config = dict(
    num_hidden_layers=10,
    hidden_size=576,
    num_attention_heads=9,
    num_key_value_heads=1,
    head_dim=64,
    intermediate_size=2304,
    vocab_size=8192,
    hidden_act='gelu',
    norm='rmsnorm',
    norm_place='pre',
    norm_eps=1e-05,
    positions='rope',
    rope_theta=10000.0,
    rope_fraction=1.0,
    qk_norm=True,
    attn_scale=0.125,
    bias='none',
    tie_word_embeddings=False,
    parallel_block=False,
    init='uniform',
    init_std_qkv=0.021,
    init_std_o=0.026,
    init_std_up=0.03,
    init_std_down=0.03,
    optimizer='muon_variant',
    learning_rate=0.0119,
    beta1=0.95,
    weight_decay=0.0,
    lr_head=0.00636,
    warmup_steps=30,
    schedule='wsd',
    decay_fraction=1.0,
    decay_shape='linear',
    final_lr_fraction=0.0,
    batch_tokens=65536,
    max_seq_len=768,
    doc_mask=True,
    train_tokens=556200000,
    max_steps=8487,
    dataset='wikipedia_en',
)
MLP neurons of a small language model. Each row is named by its layer, matrix (down: output weights) and neuron, and shows model dimensions 48-175. Each number is 128 + 24 x the weight over its row's rms, rounded and kept within 0 to 255. Numbers have three digits each.
A block is one neuron, or neurons of one layer that tend to fire together. Before each block is what it responds to, as a language model described it from the Wikipedia text at the highest values.

The word on right before a date (died on 5 August, on 26 March), plus word endings on ship and sea terms such as cruise, submarine, Mediterranean.
L6.down344:096120119156152151155130103147148141133118096134136138140186138130100152158141129141083081121136145108108151196171127109128141085157129147149127103099112131169120123064155116099087132164104093115140157110160141145145102128148157090146119104139153107142129176122173163145125170116153090105162126180131123116145118125124102115107102174111117107118139112091075128128098150095127104139141
L6.down346:121141161115109115119128123123096112130138120146101176114155161131165134138152122105133123098141142140093117128105128151133148153128122149115094116095128126125128166110139130125145107141131145137120137126110147128110127138131143181146102076136161084138133186143151165110146135167121163124145102150117110141098102115171155120161111101139151111118130148132125164158123106148132134132146
L6.down707:111131118135162113155093114122123146118138172149130100127122140121135150137160126105132135144144111096110082077128126124146098154112135143139136149112126158158137095104163130122156154198119167120114146138122109130101147176107119121128128117139104126098161132142126102098135136130096123130112134106106148120118132137102127100132145124122134089109127135171156108135143138125162080116148
L6.down765:139165112137166142117145122150190110121161131144119113118118120137132117100115126146104120090187141137126104159124128143139100128112138086144145122099095077097176142105104114130162111154113133135130148117148161128124158123139138163158217140148131120154144138134108133132173153149128136134129174123118147120114139108139121139147122115095161134110129131098147170146109129133131174144131
L6.down791:093073160127110140108087146091138132137129133140106135118126152129127155123091123142130106047120104168142118114124100103132113138111106131131134124143139131122116151110151158149168117148124154099136073121134103146124112151136096109135168136111145116100131133128134123114112113181113115117128152132122135143140150097146131136117154134142173106124135152122145113137135127119167099139096
L6.down1055:203108136140110077159143136126068096124155125136149128137138113104110134116124136141113133125110132123108136136130148146106132130145147109138144104128120121132156108074151110099149120114132120133144115089164159141144085153140119110155157136167115129122169103127112180169125115107146130115133090139116107138158076130116122158147154135165118148096118153126121158141121147105130100089120
L6.down1159:129107135123156148107112116096155143128114137127147128167173107117139146109146133115124155142113153127128131121123138134130149098137135142138104116130126098104135164139146131141148077094137137152183129105137094128151073152137130123148119120114142085127093128153203127125129151120125112114085118142144125124135128128129155161148090111117102099107152147123156121140131103120125141158090
L6.down1253:141127098112133145170102152119159111090132106129106108155130148081133130136130142141128133108131151160131127194097060134116111146128144087125130146123146089103137147189117153121191146108131130113149134122109135107129144186094110131118132124092128151120158132130141120150140120109092127140135137091127118105166113114099118133164131108135115136134090135163116138159123160135097159111091
L6.down1279:126144128136127123137132126119178103117126119103131099162138126149119149110148138137137139147169087150120139145105115131139082134124110108160110107090133168129133139130129129127168108139156103153153123141143145055160113128105118134168107143169173152152072095126126129126111127127125089087099120094088155142127127167119137065120108119135187152139160133133139117155128135170130146182128
L6.down1281:132112123095168112106107159110165114136103169180151139136144129137147123121093137118098114150127137111160117143069153092129113083114126127138137093139129112095153132149124143139139114121100144147124149124125124070169093119133154144135179134156116137104117115146140094147140137152079119116120129130127142168141105125138084171115152161134081134129153130102138161153103135143113152127129
L6.down1410:125137133125114098126127080116126134146145164122166106133153137118163123110165168081143155161118101106107127087097148181134133137143136144113156131103145175160142108128128112132150141190144130125180074154125105165117165141123095099101136164156091151150136146117141123117135158120154157141115153122112153092144133181159143144057110162099108104144139102147144120135097126114141125133093
L6.down1411:106117145108137127110103194124086121151131141147124102112123189124107091122136162096193115146120083138160163171133148130098073177153132159172145092068135144151136163134113089091152134140112126127107127126116116110121161130098084096126147133151118124105134198112166142111106116131104150112132138083125115138148084092116159089099103171110185115112112163150143111136101104121105160126183
L6.down1931:113147110127096139093150152093150108144113132116156101179107104119130161115122125120167127113151145130149149155104135156143113127155177112147149137109163126091131188096123124168113130096140145122092160098163126138088086116133159137119161140141135124143127159146147113108128085133119187114113126098117093149135102154119171121103136148137062101146132111125184121172137135153114112147156
L6.down2104:119128089135175152128120119096127114121152106129159108128138114103138156176134164162079105144120142128107157143107118109112158129136073143112103133114132106161098179120127162092142122155134132124130099111116127115141126101148125131147148096128156141087116162161096105106154123136124134128183112153118132117115123150104137091141112145125153105127123079151130154136093139106126113143143
L6.down2171:144136105118120123122176142105109134097139155139115115158119098060160082080135132085169122149128093117131126128090159138124119160104158137112140092110147110123109124138139135130164154097133141174138111130172128102088110136090172115091147147099108120110150125128145114156118157129130142092147148119122112149130137104140124124115159134155109133138101107141113114124093106141140099111137
L6.down2282:132122115072112119062126133122102126124117135106144142179150125129155112100148112104126145123120132174147128152053110101123133168145119127104165156133146115153111153163110134156142126108100125119140102101123159122086143159092137158126149120132146150093137156154192171139173127127102097170173107116146109128144101109125120152136098132125141130117171128149143100159161121176136120149099

Starts of entries or cells in Wikipedia tables and lists, often number or year fragments (199, 202, 13) or pipe separators in vote tables.
L6.down264:139136132123128120094089154140146107100140114108112135165130132133170106083145144103112106147119133138140172122185143152124100150153139129124122106161134165121171139135060118102138127139156098101146168118151127146130138104175110087124163104110165065103160136088147147122110123120138153152116143138144135115079127173119164166157178126128171121173143127121142147150188141117145123109119
L6.down495:118110139110117130110117134140115131116170116130117140126157130151126176142113126123157145089180107094128164118104155112111094142117132137084104122132154129139071120145136103167144155100131104143135097160125101125132095088139108179120134110108149103160146134121150130111168111128085080127160094127159112099103144129116103104098094145129128129104148162100146161161095144172121156136162
L6.down564:134119091092123092126124166101156117154127139129130141129165135139082122106145131129178117145144141154119159131084119139129149150132139147112125123100124071087131181152140115133150123104142143153100130177089132130112134158143104163138109165138153124154078130149111103111099121175111068063152128122113169120111151136094129151101120121178166119123140149129106119146097132143124136133146
L6.down603:143179173124121146138118163101144151082094124116088092144155125162075129148144159115098161110087147110140123152165132161113140170146120111094121098102108148116115120138133095158128108118154149134138095119127086134173110127097167140161100154157122155114149135132113146128167132110125134127162174131133169112109130163130092133121135098104127119095134130161105107127127133141123132118135
L6.down951:096106165058153128105123123126119097138125136127130101131136098163155120133150156109130145154151155128077150161140156078141123154108121143150173135123134152131109133125151100104129096142091086123191141162117085148108138107151122099097139152164148126132097097116134158103115154128129127125180114099182126096143067141114114153106123116140148140118124100116150154138122158113145092138129
L6.down1234:133148133082167110150092132123125143131155158137140150146122112108146137110155156126128125125087173106164146122162115126126183160146066096085136123133127104095120111139165085139110100182144124146136081094153145103125106147138120090159154115124149131150155132096162118141142157128066101153123129154133147124109174121150092133121155138143122125128160121151116131140168085142098119131189
L6.down1352:122152136115121145150144105139160143110118151131116182148155102129129114154157150172115124101140148138174148121077125117136113129123112143113123106109092129123118091142124140129098124144146129134117099153137118153129148107133170148126111129140130134189117087138142147140142129154122095132133100131158125147112164132108096114129139078140153103107103154137097091132120039120159092179136
L6.down1430:169143117187134136121146128109144111121178142168129098135115136125102165174117136172116121131171143131137152156082127141135115154127136102102112066108126108138120120155169147158124146106108106112124150133142084143159124132094078136121147124146130106111071116153126120089148124149094072136129126146165181128107162137100136149113132157162096098124155101156149155138082122095128138114172
L6.down1619:124161120117144088105084150128098116137138120113110106129109105131131118085141112096065116109157155096149139132139137157078108116099109111175072069132144135143137118130157127161156138152094080109140113160157140120139174100132123127186127132152118139144088107153086129117117122139107137147133124133144156122131111120153119118115110143178109105130123146080114108191088103112129101155143
L6.down1632:084131140144194128156126140133141117094071110110111126179100130158119140140129116125105144112086153137138093138109121140095117111143103131149099093168171111144139145148131118136128125180163112127160127142124133175131177097160107118121116095113143183135113143149097138157105134115104116122111158125136096181123124100144154129119108138154105152131150128123174121152084124131133102121135
L6.down1643:107139081138143092093121123127125111102136100129111128120156152120097116098136128108136114123123151129104200120143139132115141140152160112116086098098137119121155143111143124119096133129158105102150096124147101165138144093061115135110104113164164126140140138115138098165117115163086123105170147120102138152135148119187121153160136082118157131125149146056119133135129141093117122109136
L6.down1760:146105076162050130109049128142149106144180107127124153146112123127152117120140141118114179140148096149121147120089118150133085128166126108130123154125119132126146123157122165140131128115117137161112184178142089144137126093137158150122127115105131097104099109135138129099149155132129123145162118098171149102136149109130101103092128130143120145118110135131141176161063145108122092153179
L6.down1852:099144155130144154151143117121126099097160141129139116082130117148084148144105119117122119118123112148140143132109127148138116108135127174115124100141110079143121136130181144144128187139099121091149096147121133114150155152138087149135129151151128120092128133145121121115135111121086065099145129142162192127119142114088101138083126128177136167138164156117125131157139110130106132116120
L6.down1977:132148134099136098146130122125133106121106127093120095130099099117100105110138105149127176125092193137120127100135091122088134131144083110145082153142142126120095162150084153122109122120148086133100153174098159148088120119089146112119113139146132136117106157102100130163114139113107163167132160165105099113105100106098140132124135163110097093111118141108135121131085146138103154125177
L6.down2262:147116135124137165163140159156132151125127151117151144134113151144126116126144125124118122139140109119141155117132141107151114139139132176134127143105107100178154120150150108142128130127121084110122148183121107153172169089102130095139155121140135129099102160154113112112123145136142126105118119131143178125119132095148157111079155170139131121147135133149167122157089121146131149112117
L6.down2290:132141092137109154095079119110131109155131140136143117130124147137119159142102156099164142116138135145137173125077100115103114138124120162102114131097159109167113121161133140154157174127107129139138181156110148135105124116116153167150078142129131145136109118129120119116117127128113104118180122126124172135116170135128087130067147116088118136142117154122140107148126119119099174133105

The preposition on (also On, at, upon), especially before dates and "the", plus "on" word pieces like only, Upon, onset.
L2.down2218:146147148103144097146108079085140116087121153125149148167157078145134134122092134145097109135107156114092113098152099131082126090132152151166092120133111139110085117131131114147128114128092129161130138131115104123133117113099104134112178148141147119142129132194121172151150096096114170143154114143103110127165165126161121140109106165134163121126142096149127142150104141122127119107120

The preposition "on" (or "On") right before a specific date, as in "was born on", "died on", "held on 3 January"; weaker for other pre-date tokens like "date:".
L5.down439:155157137139150098138158117132152113118165128106125146153155126127137135119129141139096114129134136143121091086174146146132135096109170126134099125168131178158093142105143159146172120179112137154109148124147129142129139119116100099124184167117160129142115115168105156129168157118152120140149133150155120093193135098159100133127138127108155129111109134135129164165102133138150130108147
L5.down1345:176096096142148188116133122134134175114156083143161125097101118107139155132127119107102113104142147101134143180106155109106151130099133127117139141116152111167110131145070113140142112169149144181119131127152118115144097112094131146147123124140109120168106118105133132164136080095137112135145123086128091143152174141107169119130129118146113124126151126128117146110137153201104139141116
L5.down1403:108132100087148137116169141139144100131128151151125150195120104128143164146138125154109087133141114152090147147196142120107148061157151126127125095135108096132164127105106127108165128124072103124127166164152164144090147136143109127190092120111125131130103144105105128104103175083105082098112117156138138138120103150141137128132077198157133097117158141126090131142120102122110170153156
L5.down1416:156149101126138103151135121126134140119137114092156124168135141103126107137085147117109163116123180200143118155105144108090128142145094161077148107103117146087136130138134117115165174095128148096085096106129074167146170135115170118149131135143148119182091111119166087142128107143166072145118126157170144114145101119093100089158122125191138130120157126151111070127129109111119112128125

The main verb or first predicate token right after a sentence's subject, often opening a paragraph or section, such as is, has, are, lies, resides.
L2.down1721:153128158156106191088096148120163134108126172107083128156106149051114105126131123123124174148135127155178113070163116132147099111148136133176124106092128120168078111156168135099117157135158125152130133078102126172127111177155117139133149119134093116124156154133167143090143145170141142134127112129115169125102148107139099100136095134150137098095185140125099116102124139099135103128127

Subject pronouns (he, she, they, it) or who opening a relative or that-clause after the head noun, as in "a position she held" and "a treaty which he had signed".
L6.down71:100125132121203130132149107100144130173132135145131137106182089117106110130128151172119129106138151096124158126124159108103089113124156116102123127120135093102113102124163076112158135099153180128109120153108138141061139141138116111180107124121109100125094102109109123143167111152147126158079111143164142139104141114136118097123123100099132105148104148166144117148101128152180160155097
L6.down130:127116156144095167113140143139113143132119086113103108165088123149146090155128121130125129133107137121078131142107145119120140123108076122131113142116124103118118123119096146101103132154100075133084179125158125100095123106087184163119137139112141144097090112149120144143090123120121133101110114102134136112154168097114144151131100106156128136156124143091144142148134150139136116174140
L6.down320:155117149153108109100133147141142108130142136132106150145114144139121147092129088111119091114119091101151110127067102193148125097130140166146139116139086127166133089123113095117156134108112116138106107137138142111071099143145143130166152080132151129141103134110182105153128151115148139158156155115125135143148126156134083147125105114161144163163094164138120142160118125165164144145140
L6.down388:099143150110144120086097089167140114156106114127159078101140140130170126189123094109090150134166157149103131170148097113120128115112134117140100152129199148128126133142118120116129164124139158122147143119143110142112098146095134123149187155148114122111134079140149120160127119117125208151124148112084099140152140080104142161109132125150119130150124149105141136181156113131111118132141
L6.down441:117122139167115117136119083100162139182076132052154145156128120118146139093117098138133108105103130127138111159108152149142101150129102152095105111137156126144155162159113141074125144142106137147105109121129164113075133148134127123141176117118157127130111188141125142145189151141161149144100084087141147154103143144132141186140081153155137182128114106138099118145121122124140114136140
L6.down540:168151126117135126116138116143141132131102125122135128109147128170100129130164161120150126127126150150121169107072136111135126097112126169098172094099125090100114150134115132111135105105139143117149152161138169106122139142162156110169154147109162122143116177142195211182070176134134132141092165147144112115135140170133142126107148119193141092135109134127145122172153136135163143159148
L6.down666:116122099119142113113079150119160120159102137132130156131197100133112131141146109168124177140096140097132109118082105104094128149155114119114135117150109114183168126108132100144094113105128149127164137106143162109121126114114130138114138115078091150115124101144121145166148097130140149109127133154178125121131139116105108110150160106125109109089144128126112148141109103149135174133163
L6.down730:128101108141119100087132146148128157114166116168140096145156154108178141115138139138106120109139134066169125134114147147125125128109114119144106120115159109137106120114152088135128123114163094204087123122125121110125106111121159106134125110152139111116123134172104131114164103122122151140156109102165152114149114182112114130121153140166129087121185113158107169165119119096164117158165
L6.down840:103163127128109137131115125103121166126163121116126116110095129156113152148116135100147142163138103093160111118121092121137157149124135095115145100167139129107112116139173078162094115107133104123130099132162105146166088166160141105112141139130106168140127131137099134094119096113107071141153145106136151113114127126099132161150110122128138151121135144146166137156121100099146116109107
L6.down881:088137156138097144103096157146145143140108120078147146124140120135105092182164130099129163107122123137123116095152089152173126134135117142144100148087113106148132129165167118131105133114114115081096119114136162122158104125122131121099097100146116106107140121146111158103119088071101111120166088078128156146181115107123142151131088113131136130165112078136112120124155167138173117167104
L6.down945:120138097124135107139148136120102134123141122115123134104086107136148121128149148102106124172141162135110116184104167096157092116131088160112081088135100099123153143120147128102123169127183118149107139128108118092150101175144080131158150152124138131142137126170093170155164102092115138106085138101140088102114142138141139107120146131098113122136146141132118158145117179113150147163136
L6.down1106:156155110121149129133107133176101123115138143114141159134103178102133104121086146130141173139104122143154105123136102123137121123103181101118150097116126127097114147143131119174112164110109127132150149143114158104128151150112077136165174148121112119124151111123146133119111149150153075112110113160119142166127113149112150114116141135093120143115098126166120151197130089109168087124183
L6.down1199:113140115121131156146142140178125083132062123116128131174111124123128140147136126135124110118117142127124108120150155143113090072119096135108121147140110149131165113142103107087131124149120109130158132136107103141131116132106153124136106170112107144098121094163128145123191113143084151155144187140093113132106170137147121137152148095154112133150123101133126114153132125137119127193132
L6.down1302:137150150122110100129113117141145104102092084166155149144145121149098139173132149116103127130180125133129117117107154120151082124134112121120109180095125094194120114090109107124128103143151156125102114125173163146105108126110159081143131075077080107127111155142143149164094159102138092130133116142149120145132087121199149115144151190131132131091175171089164105110101111137097103092160
L6.down1952:141126096131124159092155118174124105150168141127111147093113125111130123099123087117145112107121147160147113118088114133161161115127067095139169110154093121088127112141154164152113124101107168102191130141125104110122145113090122153115138165122154177136107138107109128149102126176182100094121075129120122156123106138157103149150158164167105120164153103180137114113108143093106171100128
L6.down1959:110113119123105195130176075145136136083102065116136127144128091099108096089118109126128123143127156094133152151133116148145121085112118134163128148084110120107125140138123151132120154135155132133113141079116146131167156094104165136149134141148111159122098144117124138159132152153110100148146142139161131131141130134108121157135123147164156129135128147099118113134109174117113132114123

Column separators right after a number in sports, election and stats tables (31 |, 65;), plus prepositions after counted nouns (clubs from, members of, out of).
L2.down64:125104143128135136079156126114153124131075132139168175160096139101170177110138149131135121092081153140112119095079098110129189090164092138134162132097110116122102177128146136128135107157144178170109107104117130095130108117173140114142139121104083089160152129155130140119152155103091106143081102117142131160084146146128147134123147175139120135146103121109122117103183142099145124177113

Fires on was, is, were right after a sentence's subject, before the predicate, as in "Philip was buried", "He was a"; also "and" joining second verbs.
L5.down1316:128156158137130101129134141100155111103132129092128159149108116126098130130124099084121161097126127136164172143133162104124117149146149134127130147189110148157093136106138137128077114108167107177141129105155072076139136135110160116160123139111149124132097127137176149163179161133152136135153124101127130114116172119094105095113107122131115133089100148121155106177127137130146133162151
L5.down1627:131123109119115144142144120149160174106095110108144117134124169133108116131147092126107129090147112120150101123096143115126150083133144161115147131153138129118131114176161185100132124122130134149118155108151114105104115157122127128160123148101134133164108167148129137109117109114120124103120070148163101128146179153128143141129134157158156114150097120126181131125147122138158112137127
L5.down1856:127170130121162112068151082118119108125091170125152148145150092162123122089096146130119152095113155116161160144119160133119153131143100149089134138164091136127111142148094165187115099133149132130129106115134158140131121134098163117133129080113105125152112145105139135149131121071104124113124168125140122113167095151085156115121119125134150139115114144101151137139104130102119111115175
L5.down2056:163132133160128106103133117145102110121140102071142158086137131125114154121080116152135156104132142172128138142105149115143103141119143096126118169142131101147141134137159093137100129096106156136167166080163099153132116061108134140141157129110103111166086123118106082178143107129137143103123150145112117125155120084101150128155131169139137115106087111128187149171091108132126140133113

Main verb or auxiliary right after the sentence subject, mostly present-tense is, has, may, as in it is, he is best known, this book is.
L6.down133:094105155160104135142118164115148161145088137086126108116185085101140152133081127103152152183114133123122135142135158108112121171145127105161100077135148078147106124120138146085087145106102109159115149154119152104116153107176108082199099088096168131148142117110108110116123134088104165138152116134128116135151134133120123103102137129120113072082138163136138179132132121143085166143142
L6.down198:102124141162066134125106126153079112073119144100105123121177128174131120190107101103136088149117119115105134149168141131119123132135119161152126133098175108128113139137113154101106132085152140164135113104110133114127138146088143135112089126147116165092130127115099112144135139168112137141136135128135089101088153101109095117112109135119096101114166083125094087116117161118144128113094
L6.down440:149151124142113125083108098126161096146139130111145133171152130111148143130158111080123124147123125157168141130071104131127124143176118138112115114090108142153140134125138114118145136115155129125181095161159185164143153139107141150124131089093197111152127141137134169156128116127078100124153136127115135141099105149147138130066108166144191115159149122167118156120091106088130129135145
L6.down671:140134114156166109103103137133143138086095177146166131119115134152130159116070115103138129097151151092136133131084138124149123153150172079138129173193132147130102109114143115150126111117112125174152140137138122159144161145125135093127130107092102124159104109139126158155160107111106107078132119112145133110129199092110122097135147093104103118081103122132107101159122173141140142154138
L6.down807:169083138106154119155130131089111134149106106154140165110126159142130113133140087115095146163114135133134080078105138126083145129132147153145147108103073155113116138122129150103068169131114121117093143128148143108078124121136098133137122106107117143137167154162131121133149153120076153165144114169151120156149149153070185109159125152119173150125106094177114150147122125137134134132106
L6.down889:120105169178116171137155169116112136085098118138115062126113160134140137112109110117104148139120120147143109107132120143122166152150131139145115135139137130164121160100122133097114162130103136154099104142115146131125133152138117087157105110102127103092179122114123121133140116128107157163153086116110120133137145126147154130126124138106125113118123134134084141135084143100145111112122
L6.down973:140151144095120125147116157076123127112131074127087150124120153099167157121159105123140128134129195109104122113130111126127102152101139121133150151153115130168125165110143112105119062123160128178129160153139158127097121099131161119156121109106157096120158130120102105161136113115078152174102096145123152171113114150150161089113147152114142151144160107157088153152105112142134125125150
L6.down1107:156164145138133127104118115105138121139124106086157101115120129149106140107061123102182156132131103177157178149097151124147122143106155150131097153141125130145085128126121120150130120132144127155147119132156125104157134118146149113127123116145122104163086138110162114144138148133140180139140104095134146108135142117107102101102105135108085135133133154137163099148114117131156087189150
L6.down1142:104115153140172096109136127115194160128130153118113137121101135122141120128108142107090124118165155156118111074156123109111170159130120131160150136179070141150127159131120128098113142125096098080131152142147111132141198094112153139121210132154127148108144129144097153128103134144127107142128122079105121159122156169115133133146115116136129117117129137119130089132157080144127108116126
L6.down1229:166149149174141129134119129144159106115122131130075167086129123124143111122133133079108114156134122136108103146134116134069102136140099143135095138151093083135085152130175091117088160113104146116144120141109071113154139119137121135141133146141150133102113126132148118108100095115132156115124157122173140168113093156118119135142166154115145124121170129108118102097140115140141143114167
L6.down1371:135122116113092101156108112124112116148120137125148136154142144114134099191135125140113140102092103138146123134117118117133109145134122076139161128127128082132122116162071136127159112092110149143103082092080116124091106131125125152129129128110082133120158162134104116131141125137160133161102120112093137164104159107083086145144134146120091081141156114131172127125120117109113101119161
L6.down1718:154068082152077128102155158103152112161164134108090119090127146139108105140164117163142125139145111150166107087113142144139129100139125113146125167134096153080138102133133123112136125120140163079148106134137084166154138116143140182114161137161110138109122099124113155130116155158128092132173138153151121161153142091112125181145131117168118135127124130171143114103147130148111180156079
L6.down1781:106136150176105154114139171137117111109104122118098111134141099155108139170138150124127092115152129122127142122091124120135138122152161150158145109107140096159105131113131081111130132156144136163088135127149138145172113120117122131102157081087143089102138110119096106093133146141120128159151162127166059110134159114133120127089110144109147099124125071117117159162109108102147112134166
L6.down1874:102141188152120089140160130122147143121117102116127138135162120116142131117128132141096122124127124110128155132128157116148122124171130109102091121113130092129110127131085110171161124161142106135125091144104129116123134102148097123183163093073160164127154126157130113106120095133100113119168085137135108139156110125145106077112130151152144104101098125113162155141101146143139128120127
L6.down1987:163146151139116130171128092133128118070170119117114120106113153110139094128143136136110119139142126124123121122120120116104157172118161109106088084126185132154166112137138146165122107093084094169145133103102136114126162148088155143164122117095143174123092092136119081147100078125086109134164147166137149113087179128182154112125112127160110123107086136170085136123100161158106085133140
L6.down2075:127161145124135127143127119135165140133157139129159127143134142115084127115132161110132149129052094114098123096147129128127152172131159166120129134150149123124114112106124103135124093117122131147115071128145101134106111114120144154159144075121151117172113121125108159134121138096169105119119154090153140091136144130125140147146114109141140105074118144130098154129146157124149106123133

Past participles in passive constructions right after was/were/is/been, often the -ed piece of a split word, e.g. deemed, used, released.
L2.down1859:104138134090109134158134166154128122124157129131140105153126112109166133162148134128152132159146118101152098118098120130153132147130162118162135113112156112110149129133136145106128104150154134129142105102132159146142124127125122138123137119101118113137106169124140134170143138113131139135099120134110133145168100179139133116136094164123189104148078147154122125168117141119089071128107

Word-piece tokens inside names and numbers being repeated from just before, e.g. the longitude after "°N" in decimal coordinates, or Pon'm'udi, Lyons.
L5.down343:154112117051130111114095191134133108144136136154122170124151133117158140145104147090139140122142155112096155132153126120117154159092129128122139087130157159136094100104124095135148165132096141151142122127115150091149162181148109118130112138151145104129122132102074119141119135125090136113147107151186130114117159153128089113131168144118085118172134136123147129072097162129105145147134
L5.down1480:168119155142139123148111113136158108112114152142124128099145136117165104149112137121131111161158165176135085108144103155097109153081127154074193114136126087092156164136168141173105116167151112136148111130104165124126169139114169118151171143160133106159082133083128105121129143134132122137132119153092117080111102115122116165117127128161119155130121169143075163115144150109120135133123
L5.down1960:104142103110144135139146132162112152109140113163111107100140163128147143117164120135125152138126148137147133117135113121094147115087116142132136147084136096164104128130125145111133106166124135140131065122129137106150116093160095128119144144180134092150145164133150129132158162130162094151143128109106166119148153066130125090131118100144109167159135108149125147079104162134127160182133
L5.down2020:128127105113141129153121109128149126112113141158134139124135066119149127118119105126121132102136151126145131114113131125108165125137153178099194139143169131126128091109131151156143099147121112138164158147140129131118089146148125128100102130132134149115086125118152101127124162101127105203117160119168144084061142173160134100131150127128094141166106153157108105107109140128112112173109